Part of a small language model's weights.
Size: 12 layers, MLP 768 GELU, vocabulary 7324, 6.76M parameters.
Training: 515M tokens, 7851 steps.
MLP neurons of a small language model. Each row is named by its layer, matrix (up: input weights) and neuron, and shows model dimensions 0-191. Each number is 500 + 50 x the weight over its row's rms, rounded and kept within 0 to 999. Numbers have three digits each.
After each neuron's rows, "fires on" lists the tokens most often at its 100 highest values on Wikipedia text that the model never trained on.

L7.up348:456521506513523457458579473427605484500554419492595496458434479561420565421502483538576518477431492498459476427488432553546515558516461440556549513565481510488524396481549543498418430482609446482436518528514497515541549576403448541426472488507522521376405572463563548554490531550477478531445638518571461453464508604456525553460511459506515449539429501633509517498508441432534570561576558495514535509510513541439459473489438553544554497510515495570508445411490450465573491382506553561423446466480494583518446460528444434493562488471515518557491451451548482513502579502493515477
fires on: "ob", "ab", "−", "election", "ound", "amp"

L8.up237:445572516475464505478462461541467580437512549493508430571441493492419511584553571390540501581506617484468462418612465523479477587564569545477394517456518568481486484568453473575487614452466476557493472448428442480513460499512475413519494517480454520527519634528479407495488480506422578526518472515487547468550489421484508407540417457524605536461496544556596465531520538489522589457433541511553452491583342550427528532487481551451522497450446448530479567528491524455555478508470547494488428401465525425511506467493460559565471463531512466555543478499509556440556512466516498554
fires on: ", ", "-", "United ", "as"

L4.up481:519472454505445520466451523485610511430516511552560458612417425395399563512515421477520563462565537556493542501489509504475478426540496429440494377408474547453433498579502555490512605526483523452457442528498554503398499567486566563493496526549529547495498551525555499493494518525430470570530460463477451561510503418435501607565519480492471547416542605476518475565502478553626490402463563416542419542501439496564489480378558449459526511509588552449489490526482513446503428489466520441521513482607582562473561561502454498537478550449508498460484498473436473497512405511500498565
fires on: "\n  ", "States ", "er", ". ", "Bronze ", "ua "

L6.up396:490495434431536600429442594533503439566534500534523614536547562474572473445454459501498454598536528467491465465501422546517517497530456526546552538501410466434538525524526402561505510478435454469609486475438582523543486529473444543507570415503487475419532578511513450409502487396532590597519597536516359489469528461478479460517459490549533352475561461473510515482538530493443429502508491559543546569504430500428492506460464582431516489431478513537523457488438600491593441509466595442556545577517520523484455520474489402530476444492475555436481500564582518505504491507548531502
fires on: "Ar", "local ", "m", "in", "Har"

L2.up63:561507498488426506487432476516496529514586499549520514536636511503491472496508366470554506429501513427518511566440484477570414433476571491410552554548472501464507452543458622493527577537455557417479535560456485538516511504531590502544472512490553626575474449506505563543522514483477486588458434499506506502411440509549472463531452486580547454454495446562470478450472383527467506502457552393512559478535426423455553470484462382443582435636457506485564521571485518466490472496541487376507473500530523541541472535448474500564435507397545526441540570541499496507515523546472427591
fires on: ". ", "\n", "\n  "

L2.up693:542439383472448478471491482419427493447551516534549488480513590598432521613452559491497579508549517474531475521499504534482506558507445481481527483463594502400546447562511517439411472463555594550461436604514426490454530610529381526449471443497416414527557618531600485643435524493499533559467550525534488506514449495498458523509454510476476455500481489543450517429479481486524452452469462476582511485546476462483525490543487560452420558506581434487514509500518574592497485486474614464433476508548475539543500429467529515379487548541500536556432557537501420445569469467567519539
fires on: ". ", "ak", "is ", "le", "al"

L6.up592:527427522450398470463520501475609548433542533514530449588507532601502499398465420450507505464413496483446510500392432507438541528541499516520482392536506557429446517441495539477487548466544495410472587520396533441543531578544516502416555493475533503467521520509522492547508593465561520399422524477498538487463528511508609508552600481521489489475508560527462469483471522489473564417606496516559468460502520538516472480494521377555579423523505530416458523469469553550512568505399601468561397482526505503581521429545531452393465438526512569576462450499534535532454576512517469437
fires on: "| ", "16", "−"

L4.up30:521559511563450486487464512464544436471490496526421506457517564488515461510521475515489455504513536562445464516489519495470539462567523512542539506426402527471584504523454671536497552507475566470541481460471483360555589536419498468586451522576562479500442620464509480457416546404568468398473525483475499485573543572404527485463553433428486542454503517447574529497438499600395458532420546560559491508511508570443498526456489604438454446567524426491444506543547551435473593492486507498460484527466518450626536508539556525486553520437511492486374515530534511474436512577441507535
fires on: "ul", "Min", "gu", "Col", "En"

L2.up89:380493427531504425521442443481537450508512505467568514510487396413524472619417497554535430572478511508491559446511510520465494557504465591501481499532457484523466476496580556555481494439457479506450552443498546505559490531476521517409470445460457587443535487547451496483539505467508529464520440582594547511503519371489510425495484603474542585584555571501533563514524469491460616527571543510456478540538412561590477464462575538504543517471349490455411407512411469510472501506406486534540552551505485513558515478421523557583400512603483483431526558497440493506454519429513487506
fires on: "-", "as "

L4.up723:624420457547548444475510465482410551393477490571501423479601492453540499514567446566394527562535497536455557569434522440422559502465451561587457462539507546501533408495518508495541507550586523509536485507481499523577580479458478524395562465509558454566526396594536458526466470488438526455448588485558455548436494492519510467508534477493523462464401466446539506486442478490460504437467499549614506492527413546450602580469479532477540496413530531559594482487496531483483461436567565485448428579452500544471475479478498508516554549506506473592478461519413485514513498508386618542
fires on: "(", ",", "ec", "was ", "en", "c"

L2.up640:594421498488439470431488580546524500520495626441520453553457454580565478452482533539511495488491484442519459506536518557499403501541481471502429620480491437547581543469480518460425575594509536503526468546428477505585485531496476505507443586489511508442482488555560573465446428485408512513565495505450427481528553444557529580500540456495583532522478585425462511494544405486522437503507501460525588488539551501488572529412449499506414521507412623416430421491548420527441398567425496388530549486507551494454481430523542498479512543504617454544498420545455476520505504472585518500
fires on: "er", "ist", "writer", "ler"

L6.up410:482574533480567485460499488509534480599495408547543503504575449444479521473511539528464519520510603547466466480580421586499523521431464422521468520466580484480497502531515530523526510498433492567527540445506501432501399488636522518484516492457465443505558590478526477458453457566489551532525481395540462429579465461518467472431482514545457487612617576467509484528387554448531586444435563556517472464494458457514466517577488522532461580508424590600375471369504445510448585431470525460495530496459530443522570487518414493426424511576503501407519452481533443539493523491496488579
fires on: "-", " ", ") ", "F"

L7.up9:560445481554510595503472495538515475481457466598572522487484534416344498534474585479526558447535489541472537522516633539514462584487562498531510499484459443470539556496466546517505479532510499414500571536513471485493524448421519538464467472480477527547538471468546449388439551544597465435591565573458525365388472521452634479424468487413499548487514553483598505488559539532566494506486489572499447484559496566530475477507570511394516516516511554534499436445475466471452537582547470459519538560489462532493542447503520450496437525495426438563371489448525525423517415471472397485
fires on: "New ", "For", "ab", "over", "198", "ter"